Weights of a small transformer language model.
Size: 22 layers, width 192, MLP 512 SwiGLU, vocabulary 2048, 10.5M parameters.
Architecture: RMSNorm before each block, rotary positions, no biases in attention or MLP, untied embeddings, capped logits.
Training: a variant of Muon for these matrices, 11640 steps.
MLP neurons of a small language model. Each row is named by its layer, matrix (gate and up: input weights) and neuron, and shows model dimensions 64-159. Each number is 128 + 24 x the weight over its row's rms, rounded and kept within 0 to 255. Numbers have three digits each. A neuron's up and down rows have the sign that makes its largest values positive.
After each neuron's rows, "fires after" lists the tokens most often just before its 100 highest values on Wikipedia text that the model never trained on.

L9.gate436:135130145150122125125135124111121087142166109105145163125110113075144127117112160147122065141139103133131096125138084111136133184113110131115085108108120127117118133107113161093100088112109143158083130072118136135119104130140141072143163131146099089137129155136090156143103097061103157116
L9.up436:099131114139082140104140095113136091107178102155160097085144133123124158162107142127123147123125101164158145107124114083113106138153132114176110158130172135105169122094104123139145145178128142117143099151113125194161140151108103104135134135099126143153124125118116132126093121102133174119
fires after: "R", " R", "G", "B"

L7.gate143:118137119131122160126166116118097112104125167131154170111163148118142108107107131134132192087147144128143154156137140114152124137175134138110141094139101073152108141127071140174088136178152120134101117149043151100118144148073082147144156139081100128124109125133146141112145172149133147110
L7.up143:123126107101092080138134128131142120096115123101104130123179110101157122177077115139142136111102135131155173126131171116164125136156123127158128142119146093116066139145120163103110108132095152120151136135106101118128132094115068103142143175146123156105088130154121148110119116098128148112
fires after: " M", " m", "iss"

L9.gate344:157101110150137157096118132114115128135140139147121155170174134178093085134132127127145125142138182163100087124102122157116115108108093100134057163191155155120136168129133167109126133106155135180099145111131172091131128112141148150090115150145113105108146137098148136152090142122112140107
L9.up344:084100165150133091108120118109144131175123088158089104122131090115141169128136195116127134127140130098095154115133121084106138136127113155128144138120126148137179168100121133099131103134122133143143145082108138140133085096116094120130103084116134137125095122118182146129105111133155181124
fires after: " (", " d", " p", " P", "andid", "ly"

L17.gate92:147112141119082132115152165161106133108113103138112133126093146093141110156135125108169093128133099115147135094156143153084111123114097136126127094116139159111119115142132081096162130139105089133110153162107112122121170135140149075155095111126105153111117109106120151172125154173112138150
L17.up92:123107139159162098129137159129118090172164142147089153129131139132126125135112111085095148090151154160137165131139107163124112136098108137168101094145081080138121159104114105121109109115159132145162137129172116143133125127126202159152170122152134124092090138133151142097140122141131103126
fires after: " H", " h", " le", "h", " w"

L10.gate256:129141132144141166096126121149121105121128158151103131169096145149116127125114174106138177122164116166128165131117152114161159125121139127125151130088113126111132144103119117109124091138145104097122167124092152138136122152171110131123154150141144132122073155132172113136128116145169132128
L10.up256:105113090141150126167157096128124149103145135155132119080105127129142182142132115119114106124167124122112131145151116142118157114128114127142109111151170104106161180138118122144106140113114150166140110134131156078135123122158113173114089085143101189152206090119112145109128120099143104102
fires after: " p", " P", "em", "ff"

L6.gate447:141133161193167168108135123116121136132140128152115105127104106107136137131148105125141141114112092153141131120120121151151106131066093158168184081132140128119112116114151133104136105140120147098158109087127156127085088134097140164101114163123115110181143148141156091121140147147157111141
L6.up447:086139141132111121117175151169119110148195117089148144150132111145094111139128081157102122084139122098106135144139125095136134145153131135108124118099148160125116087125114110097142112157140087157084122105133089172109121118117135117131075138126155170112113119142098111088090138110134122100
fires after: " f", " am", " F", " m", " h", " resp"

L6.gate367:192137165112078125138168108121127131145132116097169130141171120136091159108130110141160139102149124137140104142083129103133140117129137136152103116089111146092086145116089150117146087125106146139102151099141105136122127165123112160174136129178099121116131097184090123169107064116136157119
L6.up367:156093119100070138119165094129147137112119133095161106129198116127124118128137117175117146121135111126134116147095081130150152090129134119168115161067111149075106115093123142125136106118116127148119130119132102065129135149115131126168125144140144109125117067187083122105105092128087103168
fires after: " B", " l", "B", " A", "qu", " b"

L6.gate328:135133138115176126116095131115127142159117108123107128159105134139113112129090132130063138135153099101132113127117120116149102115115130098160113119107148098122136118149097140129114175155122081126154117125138134111143106090158079159144115129165102170154124073126164127154151167105137144145
L6.up328:106120123088094161118125136174141127144112142115078144132134098112077102110123141169160138100112130144111135138138117111142095186123127130150114113129161123119121135132149147124113140147143138102098140152110095097135107133110104125170176122149099176103104104185138164099141134173119158154
fires after: " D", ")\n", " P", " Dist", " dep", " d"

L12.gate500:150103134118140091116141146138128128117170153125142082106086146136137123145141128113131158110158081143147152145098164094153186111109155087129164122120131128101117108093128081167120133143124115067157115135102137143094141095130192165120120163140147136128112145134150140121109125125139134141
L12.up500:134098156106146114107125109137109082133127130152161164091113117152095144114147093129145139144115111149116108103076123087125097120097108134112166140112121130137122166128149151190154140105127109120133153150129102149139122096123131146152117144142151104150128144143118096161149095101114131133
fires after: " be", " in", " all", " h", "h", " over"

L18.gate456:111129125139102137126163129131115140148087095148161092130145156189110162144145109139133155119139167117113104111162098169103136129147140084107120134146154141145085153118122137146124127144136150177156097144141092133110147160193137160150155131085128153165111157116075113121132109090112089126
L18.up456:081082119153116173106129153168125112137105115148147084149124125111185102151165129144169143081088097109133148130126154142158155117125161089129129147134140136091104134151178135094146122099139142134102120116101117129100132138129158168109169126123126172167129131113149140147111102118114136118
fires after: " ", ",", ".", " |", " ."

L6.gate397:173149145122127131116081128135151089140114120130130132097149105147110114111143120106140108165126138103135148134117121124115146099081126142133160127171160124142135132131130130081155122137129133125107132107086142148105098157119112110096159103131150137134149129101088156148148131136141157115
L6.up397:138135124111134103068108068113113069129126126130153134128150140137107119099147131133114116175166130094134133125110162134107108117122124108148152129122106158082151121142104152086159148121109126106122127083099127127141117134131122100077112120129185132144143116106118151123122109129134141123
fires after: " B", "\n\n", " |\n\n", ".\n\n", "B"

L13.gate490:146127151140059117096108140118106118139136158096168084163122119131176106147136153076144107132089204125160136118149156137099136086116141064114126121113125138144122122109107156124164123084096112145139107138119127121120143147098086133145140127139124133139123162098110151064144091123177120071
L13.up490:131157157137159132127125144186109126143129122120141120141171140167106104119105130102131145112133135140181158143181130114150141086094105108107128134156128136117121149152128130162146104121088097103100085154114124097112146137127119100092131137133133131152172125187115140139142111136120113161
fires after: " W", " F", " B", " St", " A"

L2.gate480:117141154150142134085137161125116102126129123120092129135132135140205136124136179086124114104116131108142121139171156160125103160139079135174105154139109145126108119131114146106123148091091150148096115093163094159089109112103123150096107120141149121121142110090090155130098105130122085132
L2.up480:145157120118079131148147153129120111089111107133133148131122100102153099103103137086117116103137155096079104148145110092120120110111139158147094117111079141116164095167073121124099136129123168143128101117164112124081132135136114149097139179174109093104149088141136136137130137125132109115
fires after: ",", " f", ".", " k"

L14.gate495:136121158125090139110084119142116119168120119155117123197142113110165099142123194132126117103151149116083113109131117118146130117113144142111151104142116110133112084123129130095146159104085135154136104134163127102152102122088116149133091107109107137141118153111162168125072093137130109116
L14.up495:144100150155142081127136112159137135097168106121106175111138102120142139133137110109121099125090128074126120091115151111136140149137135132119128127159129111156157145136122154135081134111116161118107105139156146154116044118170097124098150152166110111117137146087121138097130082112118107171
fires after: " (", "===", "==", "-", ",", "–"

L8.gate112:139107110153107153158117120142111123141177104136116102108090144166148085167139140177098116113119110152106143158153140117118117122134109125142121121129107109118127145113128111138091119113123136122121138109084122139130116112155144094119123149105131084148132129109155124127118117125085135100
L8.up112:117139108152142104149148113164097125116167120157087127126096146138148102135109137152113100081119123193118134140142104119114156097153114124142110128098122108110167164126136068119107129091131139122125133099132121106150133136122137110137133125101095113156132121093158121114145137120111143114
fires after: " P", " p", "P", " S", "-p"

L2.gate453:108113104117102080123149105077135120182186114136108111147147110121104113147113113101142162135137152119139128102085131144131087088101161130160130149143160165079138104154121163163145132130076142154102073101118143114119131117144116105135118135128153133171129090118158163132126122110168109130
L2.up453:162132140109129116109098113162139094113142128125124113135171154132107131125082109140106154129114109131127124180127085155114079110113058090118074167130145130128134114133125124133105151161114145127137062124147095150163139090152171125161117095120172147120123102108140108150169124084150137111
fires after: "\n", ")\n", " the", " is"

L10.gate132:158161149129105105144144113156112126142119117179136101163146128144167120159101103149105102130152130171134116138122089145110101092091131109097113150084073129104093093104092141076139145114104098133116088115115112129128181143123158137128119133088100101108102123100114132175131081116140135140
L10.up132:108111106141128101132143145164131158144111125157115165080103126119099160141147184123131099168124095151117155121118092090102095153144162107130089154181160148133142137150114097121148137134174150131132151161146142131153126133104132105159104135125136095143168081129119145152131137125130146140
fires after: " R", " l", " r", "R", "cl"

L12.gate419:124133108113105143102129107107097113152107121160133128113122099095129139144156165118106130109156094126173123092151139110110122135166126134133135112074150141130157124169124091131155099129123190177159123094162168135104109127121129078141102111125155177089137132120132111089136138128105139112
L12.up419:122139122133078134149128130155135129136115077121162115181176094129153144133132123162136151125136141109097156152154149155132075130096178152119153129098115123095094150135161129122132100130149141150151161136160135118127102140182147143123105099165115137081141077148083126103137096131188116108
fires after: "m", "um", "re", "enn", " b"

L10.gate167:138145120098148114130130085140104137136110166104125103146116103160161162120113151122134168106148125138145159104125133141161128149098121148166163124114106095164094119119181150143086097134107141152151152128094121108130091127121141140107067072113133150132108102125115128121113150104148170085
L10.up167:112133132125137121076097144173178128151122154164148122112161116120118144153138131137107081146142116128132129162151132138131080114147147130106114088124134131115157139100161150114130149150096146126170162142149127160121126152100152134100117144133085083138101119175080123122074123150141129120
fires after: " c", "c", " de", "ac", " art", "ult"

L9.gate424:150171179165109131102132174148127100171178151094118065106117126143087137118133122091132118152137111123145138140161132112135122142168089154131119155108129106094151122133124113096123124144117145142121085097127094145179132132131103138159153134171108143158091121113112185136118149106142093156
L9.up424:122132162125124130108085167165109157135133142140116113138163113196127139087156110100154146157156147151165133154141121132102107111079108149123137106148140140111116101091114132108122100155136102070126114098074170128131119157140142131118103127129138156135130116155119114100137133135152139164
fires after: "A", " B", " D", "D", " O", "-"

L6.gate327:173130107129136136131136108105143128130122175102110157104097131133128117138128139103165117100112133134155147118111174123125138101099099110113146154136090147126125151124156109145169112124119147111143200100111051154124142134122101096109117170104098120112173138167088120160111114158121155081
L6.up327:128143120127147142115102118095114177135118140184140128193182117087117142082134132152157120135154099168126157152126123117160104146137113148148129152134116154163124111170100110134128168088105112139153127141109048142116190148140120131147135134141180147147126097110107095128123106121111097135
fires after: " P", " p", " Br", " V"

L9.gate38:122113152136106105099108105160144101113120130095103177133148089132128185107123128117136116109129122108113109155106101156120137191085046158140090135148077150142162124131151088109121116124167146134147135099132090116120094137138129105118113127133118128178128143121133162163140111117145123160
L9.up38:111179152177094135162100154140134116163127182134107083153164153186169126130115113103129102155143133090130151143119088147102168145120142101114113106152118088115151151122140129112092098157108112104170112145160158136131164091176124128131138159156147110153116133122106100159079161139135142156
fires after: " d", " D", " f", " Se", " S", " sup"

L13.gate219:154124154123126128144111149147085143129089106086094141139097142103112171153127089102117100157122119084171118168146129140118144109137136117134075091152125083126108141144116102130163094158128150130099124148141176098174154122166138150164166159128129118143157107167108168144109117078143144115
L13.up219:102089129066139133175106094114129100136095112111122123141089101140107104131098114094109073115115141146148099118172139145094137120113163144116127129062168123133132126139095157144137135129170148136116129115127138134126115194116158095131106142087143108151096124113133108156116164168092101134
fires after: " n", " c", " L", " l", ").", " C"

L6.gate124:128110124132146117109116102134108132150150093099148103118141116125183177132144116135117137163128146176142117100128112178153185130135152086152157143145133133176124122097122140098119121165161106132135141136155127152139168102170145161154099126096165137083111174122144110097146099134159132122
L6.up124:123124143131173107097120127136131158151171094082151127131133113126142178155141107129136119159133155159161138096139152137154179159141154052182127145158108156146166149109139137077151125180126120126150132143091086157138130125103155116132139109094175137107123147118125086136149100144140122129
fires after: " M", " D", " |\n\n", " F", ".\n\n", " m"

L14.gate466:093123131151170123078090100156121142109072097120098117090115121158150160135085144108111126113128097123142145143146106129105151107168127142137168114097116145132088156132147112151101112074118158091129119173148169133139147143117134155146138146113137122127150132102098141122124141112133118162
L14.up466:148158098108152126137139129096127129126141107174151126194175113114134102117107145120109119105126128132124127141124091139095166134133117126131156148133147100113132166098113157129122119125126146113084137135144131136117133098157067145135136143116167158117149156140083092125175101149117120147
fires after: ",", "),", ")\n"

L7.gate472:110138135138163115147125115128069136120140144105139112115123118121130121148140133117140164081116125128136111155153138157082139158140122137123106109175086143149149116181133120105148125117131105087116074098106100169161168161125142150088088133126114114074141145090113149141086176154159167139
L7.up472:197102128124119164149125082114101153145122095151128094157138126083148112132142155122138121137116137134136140150107119116112127100109106116134166100157164152124108095142138134147095103113117128107130066143119144135118159123141123158094124136128159100145156139154116120112087142128179129149
fires after: " m", " f", " M", "a", "4"

L7.gate57:132105117097146114108085133108149099150117150084151110174176159176148116105163105152120105143137168144175127122141119124118110067090154096132132117144149128150134146129144129124179135167129100153133144129108102134081151111114100118128140155112115104090142143139138120149154134165127111119
L7.up57:159141102117135145121071131132117096164120177089150085194145166161144115095160118130113105143153177123168117098117124153112107070106154137132161123140136110139120157130156153109181160103136104138103130123080124146105131151132134136096145135127125134096161122134140099166123134171127140111
fires after: " B", ".", " H", " St", " K"

L6.gate217:130092134113172102129123159154127130139126108117120115149139133117109170131099096131110123123118112148115158137106122115118166127114178081150098126137146116080141115111133092107119124144149110127167073107151127099117125165088115101121166151136118110175115121083118117077135096093101077188
L6.up217:107145135144130186150146161130122118108152145111145123185128108109166124190157143129149146124122138133128166141148163126138163130130100148152118111129119108143132083162183109111111118131096159127169122139145146100091107113141106117103151116094180101136118120155081133129145132180119126153
fires after: " B", " b", " W", "B"

L12.gate479:097144132121159120113127160123098108144157097154117132174110109118165111120091062110093126125130114101148136129135134142137102113126120152111119147111103140140138132132105151107142140161173153095106133149158166121107076146128149166137156107094098126125116119106127152168178116116125149101
L12.up479:170163121113152129145096131108111061126136100111109107102115158089145161121204132092137103148141136128106110110190123138107123143153091138144142153112121144139076111141119153190143119095124119124138134113099108119142147144143143174122145114150153118115129141134137133171128115124124124134
fires after: " M", " T", " t", "t", " K", "m"

L10.gate79:114161172153131116101157166125164092174124154103132139142144127156157075133094122132117162103103148124095172089141171130144162098117108156114150125114127159104133118140078090124117160117117114131118122113099075124165116128109118120158110091105141135138121097101101117150135119120115107137
L10.up79:128133127127174155114136175120107101157165153135120116097135158159158095104107111116137156145150126142130161088145093137119130135129088116161173121171126136122153143146081158118109139113147126108152136097166069097121121080153155143123124059115094143135102144153097157128132151154147137100
fires after: " A", " O", "A", "U", " S", " Ju"

L17.gate275:194088161140127121090085110092139111127100077152118127159169129203107135117163111123160152094132106156158109132154131098116134139094158132087124090083089123127122152122126119112125092122127131111130108117156137123115145115189117174135143145070126143109166116134142165133128091109142137119
L17.up275:102133118066100161097133156134125126143147130151184104124171118102102127109122127103126095111126109095057128112155154122121142160102136120169086121117114147100121126096081117114146113116130130115109142121161093105131151133126148110155127126132109181141124173111130131132134124115081136119
fires after: " B", " b", " Cent", "stit", " the", "B"

L8.gate485:149175119116144125137126112140121104129110141134129121136174137121135097150153156105165121143137134127087127097109117081105169122146091149159114116111146148124130119148124132140152122132119110116111132125084087118107158129115137129156129142127120105154144145116110153158163151131112130122
L8.up485:111128133093118127118113135121137114149135131106132178130131119143117139079158139085140126169154106109145152117157137110096154136101135149129095109088130145122121136145127083117108126128168112151157144106152102137073162135135090125102149110105080106105153161133122115140128125149102095145
fires after: " d", " R", " D", " Br", " H", " B"

L8.gate446:108132148140131092122124113131142139156133132177147142075127129134141186144102098139124136118123156149125116168126087155133142149127189111168108144133124105151136105107076084141159112179119141088157115119116142126177148153082151115156119127106116145154112142081087110131139095106190133132
L8.up446:119086173126169112150081121079141101135104114100139147126123116177082152104127155118132166139135138168133168137151095081099156134127134112127106157143162135115152114094117096156145127145161134127175162116128161115099119135085105124099165112085099109154101101132108148149158102147106127131
fires after: " b", "A", " p", " and", "P", " B"

L9.gate162:138133162119137122124113113153137112194102133109119084155120095132120111140135132112144138136126113102134154152120153126138140157140120091152122130099134129136138129142136070141150094111115167138139113130138139136148144156140125124151121112136156124124107120120091176172131158116131157181
L9.up162:137161175144164110141121116143126102155107156148146111148154168113129108132138133101119176149085125106122159178133135114120104138129128124117084120076148115121163149143125094112156111139116146127137121110133096105139156187123155114109150100107111158096127150114101157137158129143106136134
fires after: " W", " w", " B", " S", " D", "W"

L8.gate254:119137095190149152133131122131091159090070098148133121090138117146132143123136128076105143119148164134153107092108112146124138138165179099154132114104093081142149120129086113134148133126127140149140110134109141110134118117116145108130143115104150113165088118159154124150130109144122120109
L8.up254:143107154130178123116154164149153109144125113076157149130132099138157129151150139118112127147103076147157125114116133165128133081141121123117149131092156131115107090141117111104115145073148091098158064097154165142132145112103123134160140145104138130101125158126145116139092163141141130173
fires after: "0", " y", " Y", "2", "1", " O"

L9.gate326:142133118123119159172113110102139146135084131151137127114154097140130074145162109066147145140115102170143142089081122112136143135143122163140140127065146151098121157107127116162131127106069152096122126136158121120165130154138112124078162161084101115092124115142112092147145113119106143165
L9.up326:108165111108118116158134094126133105115112171099107126108164106172115122120176171129151120164154115093088122145091156134120155108140121150118110139140122139118149121101124148150121146166123157124124163132100115118132129139114101132142175125156126104118160100134148135117148127209096136114
fires after: "ig", " A", " B", " C", " R"

L9.gate419:118092126123159106161118138180094121125179091131140150141106194139167134131174105169143089105145117092149159108131107116121110133141126116165138143103136075125144130127143123121124140168152127133140123083099149142165118145094120099130094126148161119124131129106123162167155119132119105109
L9.up419:115113102098164151134120105139077119135193111117138181146082151128157112124173101113124107128116119143168142135134106154088115106113153129176123118125132100127132128135100122111105155124143159123125129098085124159140146171117147110119110108157159126106118090127134159178164095152133144092
fires after: " T", " t", " R", " M", " G", "C"

L14.gate383:153152131172095104143128135099111136136097121112105116130114137120109107138133125148150138136123098129128145114120133156109113080070129122160152158117146113134146129103125109150144117126135123170154143114102125126096210106119178142106110105093152126088108074137085116115139129168122133140
L14.up383:095143112118129119159071115155116104108133162139125159095142130086135179134157074136149108188171120129113132129113115132152136156112088179157145136115120122171128107115111134126117126129113086120123116118139113140127121143125143117168141147135110151127081121116159125147165140129091107134
fires after: " H", " h", "H", "e", "h"

L6.gate114:151150115120143120116144104138121150136122135141149077169115143108144131120143066132129158161159113100133123134121139133113115153090131142128126094103098114104105077141134125115086103132119104136105105109124129112125128083128106150148109157164165099147152119133142133126136113107160103089
L6.up114:141157123153153120114086136085106128097154150161068183132108100136141121132152147125133146124146113112097127142121108109114106094146109130113097179142110088136104138115101123161125074113132138147150141114121145105136152102113173135156107080144125157106113111117109144116122158097150135143
fires after: " M", "M", "m", " t", "em"

L7.gate323:133165088145090112123133106103125155115142126120147120161169119100130085145176125135103158109121142074140150092115138099163143108115080140145184110131099163092114095119082132129101125133112125112156109137129154116105110129109146141117133131151136100134111104129078157134119082112094106129
L7.up323:124158136145128128131143137114112127141166086128120131117138137068106084138127154127128138123114147089142158128155110091180112120130137150126168132140124155079136086132124180147104099147114128140134136152135180139083106095166099144104142137149123093104137115173161143137094133124135141138
fires after: " F", " f", ",", " S", "F", "f"

L14.gate58:108113121150160111144139155128107156132124103128099122137122130206146115154139091148105112114127157144158079099139055152130146131090132140145137099142121105118153141123110143117176067084149128144153111105085144149135151149140154160095126097152088109141121131126145113125090159160180175113
L14.up58:101164121117137125148129088139136124128079112146126107140104127147149131157120112118115111112084149171134101109096113087150149168135130153114156121122123125118128082108099143128124091114153132109161129135111132131140143119143125145139165140087102156134150126125140082129143108128141137102
fires after: " w", "m", "em", " m", "om", " M"

L7.gate105:155120137104086097122147113164117123109124145100114106104173143119110130136117173126150104116129128132138171149123096142129136138100113104123121119130144112131137115165164144141131123071146109128159152137148112080130128120108111095130141111100109101137120086128105140159120088138150121119
L7.up105:139159176120166123104124122122130100140140165106149130178164185154152108116137121124119121135075148064134108124136126164063135136090110109144104121150111120135151144157116120156132150096163138130124112073106092095113156102093131115134152092120166138119134134056112157154144129105159154139
fires after: " D", "D", " B"

L12.gate473:160130080117089102146116111132134141108119144160117121142146131121132127151120112135165131140120112126105057088145129142151133150123155160139105166129120171147131123134117117160159133118134149175150142092107108159122081150157102109106121120145165105102130171133139101130115081126092156175
L12.up473:106116182120162103154129160148180114166120117116122163144142130167155154149151111127157115135102115154099105149113131151168159123085117110130066144154146087122091134143142149151150099105149124142137140139117128121141135156143129125091103140168157147107133122109114160118156134157141108107
fires after: "o", "it", " w", " writ", "e"

L8.gate28:094138159119124077139125169098136135129147146119161175155095074144144112154101158130091133187133117115131142115145131073126095110097126121122130141145101097138093123113136138075116108152098124086109115125144129152130147137123130142158143124169146136137085126116126109148095155112146140118
L8.up28:075162130103126110144154142097085121121088174138133131156116109119118137154118132099118143143134152139151160166122148091121116134124149115100107156115083091097123115145140148143119140161094125117078117146164111161166150117091086153154167130167103126108113139108167116136119143119100104139
fires after: " R", " A", "R", "H", " Bra", " U"

L16.gate322:115144128117103136179141104104130103135121105109151140067173115073100123121115092129139164120132127161142162129108108098146103149155136121092145089101157109163141155112108135128121109137069147108112123080119112101079133124141109155148129134115102152128147124167155138137086125163131144104
L16.up322:139156066084104142139139118155152155112133133123135104106200129110151130131097129114134137100100157127097136179155134135163118140168113108102160113171128112137093135133132158112094116126103138113102097115112134142121165115154145125105128135131111101111120111109159158132129154149114128159
fires after: " M", ",", "er", " Car"

L7.gate138:134127120108118101123142158128138128121135093117145104129112128119138164119139097108120115143117113086140088168122140136143107061120135187173107153138125136131082110157132123111137073121132132112160155115172132158138162093127165157144121160132103097174115122140118083106106159084151129093
L7.up138:154105135105120131127118135100108126119139083128115123160098124113113133094142144127099095123118107127127091135104115124086097114111141142134109174142100140112102105139116133120141127156123126128122106082115109148132190155168149113159082123187135103111100106102129145096129162126180085144
fires after: " t", " l", " L", " St", " T", "ient"

L19.gate403:111126146135080164122134142168127116140156133111165183143115152155098201140131158119132173105131121102122115107136159103104152100108128081133110094096128077128161113131142131109129122129159145106137150110134155139160106118110075158118125121105129124106126148105161126118078113137117096095
L19.up403:117121129131147141153132119162102132140149139134203119155097129116103128166094088120141111081136177110123133088118137135102124144158108132144081099084138124136157105106129109074074161135121184125158144159137114118129123140152157124137140124129150130147111116094078149074160141119125084099
fires after: " (", " R", "-", "ag", " G", "F"

L19.gate250:090129085122101117157102159128126147113077123122113110153116167167137111097144116109152131106155111108138134138140092149125125095108135119115161158130129120150099142077090112128139178138133161130138147146133172150158116122128170126101141099154089136159132143151100108126151166127164172129
L19.up250:085111122115130162128085138159192142088108094096145103156149159115143121118113143158139151099133106123155137163070189145112137125146150106128142137128127109104106144170117095148125132101099135125134111165122073131130166131175148117127160100120135116176184137118119114094121128105135157127
fires after: " ", ",", ".", "-", "–"

L10.gate146:158124153085178111135119101128096116084153121114120120132157100146117154167149145128138138117099174139145097143104187108158155181105128103148114110167119151115146152104154166131126128151111107095120102142130110103126151065134108147114106135147111134135153139151128153155132089169152121163
L10.up146:112136155121168137166097136140110094120143129141129122162170076152119137157140121146127117102169140117144089136092152141130146168144108171144148108159122125103137171100162146157103120106153076129115082120103076104098122093090111149101127117161186148191143114111127162149118082142177162134
fires after: " C", " c", " D", "C"

L8.gate348:127145174123180094116127140157127169130132124096125133165121149139163120139131127163098105105127145138117149101150162147121147156081127104074149145124120089140133114151112135140137118160149142108108128119127104136146147167134184119155139128111143133103118157137173126096160130167101108109
L8.up348:127151125110169113143141105145110149118126117098128158146106180156172148138114133164096106109118113131099134094159176124106136158093135117120124134100102100130122120150112148141125114138142139103118107091127068128142167179154174133139179095127160119070136169140179089120148125150091147113
fires after: "\n\n", " |\n\n", ".\n\n", ")\n\n", "==\n", "==\n\n"

L6.gate395:094110138128130160093125142109115129133164148100132140092127162107147103140158115127150118094134120120182099101145134122086139094115126097158146125105087123106129085129132090073139138113154159132121068129140109172200144156104136116085131123164144131097165085093093116103105135135115131154
L6.up395:105113121138133177090111141139127146119160151087138120072117150120127130169155116113138127080139137114182122103135124152082118107122105113166144139120088134109130102138152103078119137119160172109122067126128100186196152150142115138114118128148145124126169082132087095133100138140113116144
fires after: " m", " M", " L", "S", "M"

L3.gate257:112130144120138094169175137087127146255130133134144109198156110130169131119123117119083126156150086099151134146157114115133096100106139140137096096105126120146094132114107161112139121113106117164160081128131127143110143090098133154118130124118098129160145109110133121097124124110148156129
L3.up257:132123171109117124109079137157142123095152073106126117142125131123097124143111122127090107116068157107115113121142139069148124103156137099117139157120126090103195127131121078139139128124153135109126103127101080165134133150109128103137143153160175125109082145105119139138149170120136122125
fires after: "\n", ")\n", " A"

L7.gate398:112147151134144106117159124155125155163137095100139132150142084137135126126147111119120141085081149117130109145121126162159143104080135118130135111170099136098111103115168097130147094071149121123164131120140135154139144108096128083091114179145113153137172137087141081132124150152169125110
L7.up398:130165119177136130106150100135143107158136097158156145117120114122124102136148104123123138123117152090110114148073115165122173110115118146141141135117127113096126096108157134141158161118155135115172083128155122182151106115088147135094132136123137121120145133116047132137121105127109140143
fires after: " f", " F", " w"

L10.gate386:137131104120146092127118095155133173126132124121151116107123159125114160187163126108109105156128141138143093104145107118132136150155175075111161156120147131091163126122090116142153126119134083123122120102120132132173148122114109117104163130150124128135166110131150164141109134143123125151
L10.up386:107162116142138134121143122182130175130157117132136181097119096124127193135106143088107134132179140127119104136146135093134111103173186137116138141143155138123165059153117128114130127130102122086137120148100104168151131120106152090138150084136145096188139099147105164070126123119132184120
fires after: "A", "R", "E", " m", " R"

L2.gate130:105115148124065135114144142152096125080128145141120148110126104129111133132146139082165124107109141127132147129094127161137135131156152135122133170148070096132117128132134117161154107130162153082132171147125150174130134118129114086155147132130146187167070123134141130101132108173121106140
L2.up130:107111167126166124132134124140135163141129144135098109120112103144158173125095141089132148097158128109135082134134103160108166164117123102118120121119115118114132134178141141156116160139083143107103108171156202129166165128111116146134119140112147108068065115129119125152089150136143110131
fires after: " ", "0", "\"", "1", "4", ")"

L7.gate212:101118119107117162169096130131116107130110148167104076143101155118143107141159118119137114112189148089114108114124095129117119181118147162128112110133083111137125106180117192131142128110096113123077146155130143145127115113154090134183142135148125112104122132126148148128106087181126117115
L7.up212:104167124115132146124078129109105129139108165128114111168082140120138123148138088122138126119141132119098152104121109157101150168117134159120127132140096069150143136142121162092153143080118108124096157140133137145109082099136088147147136130123139147121084150133143166141132134158173103125
fires after: " M", " m", "M", "a"

L6.gate139:123149160127120127064092166126136137119174144107102085113134088137094118128118144076156129112153126164155150129121159126092138133106164101151047112128128102088128148125152092137173127113145145164151160106093121141137093159125134109123120144115138136125152114152134143161123124160120128107
L6.up139:154138122158182100119103082098130126132156078162132135112116091135116178111115148098130108163146118149120114108146144145115152108088133111189134156169135132135156137128166117112126137107123154150157141102134102148119150168159112139109102138111122151140153151141171095133129111110096136117
fires after: " p", " P", " V", "qu", "P"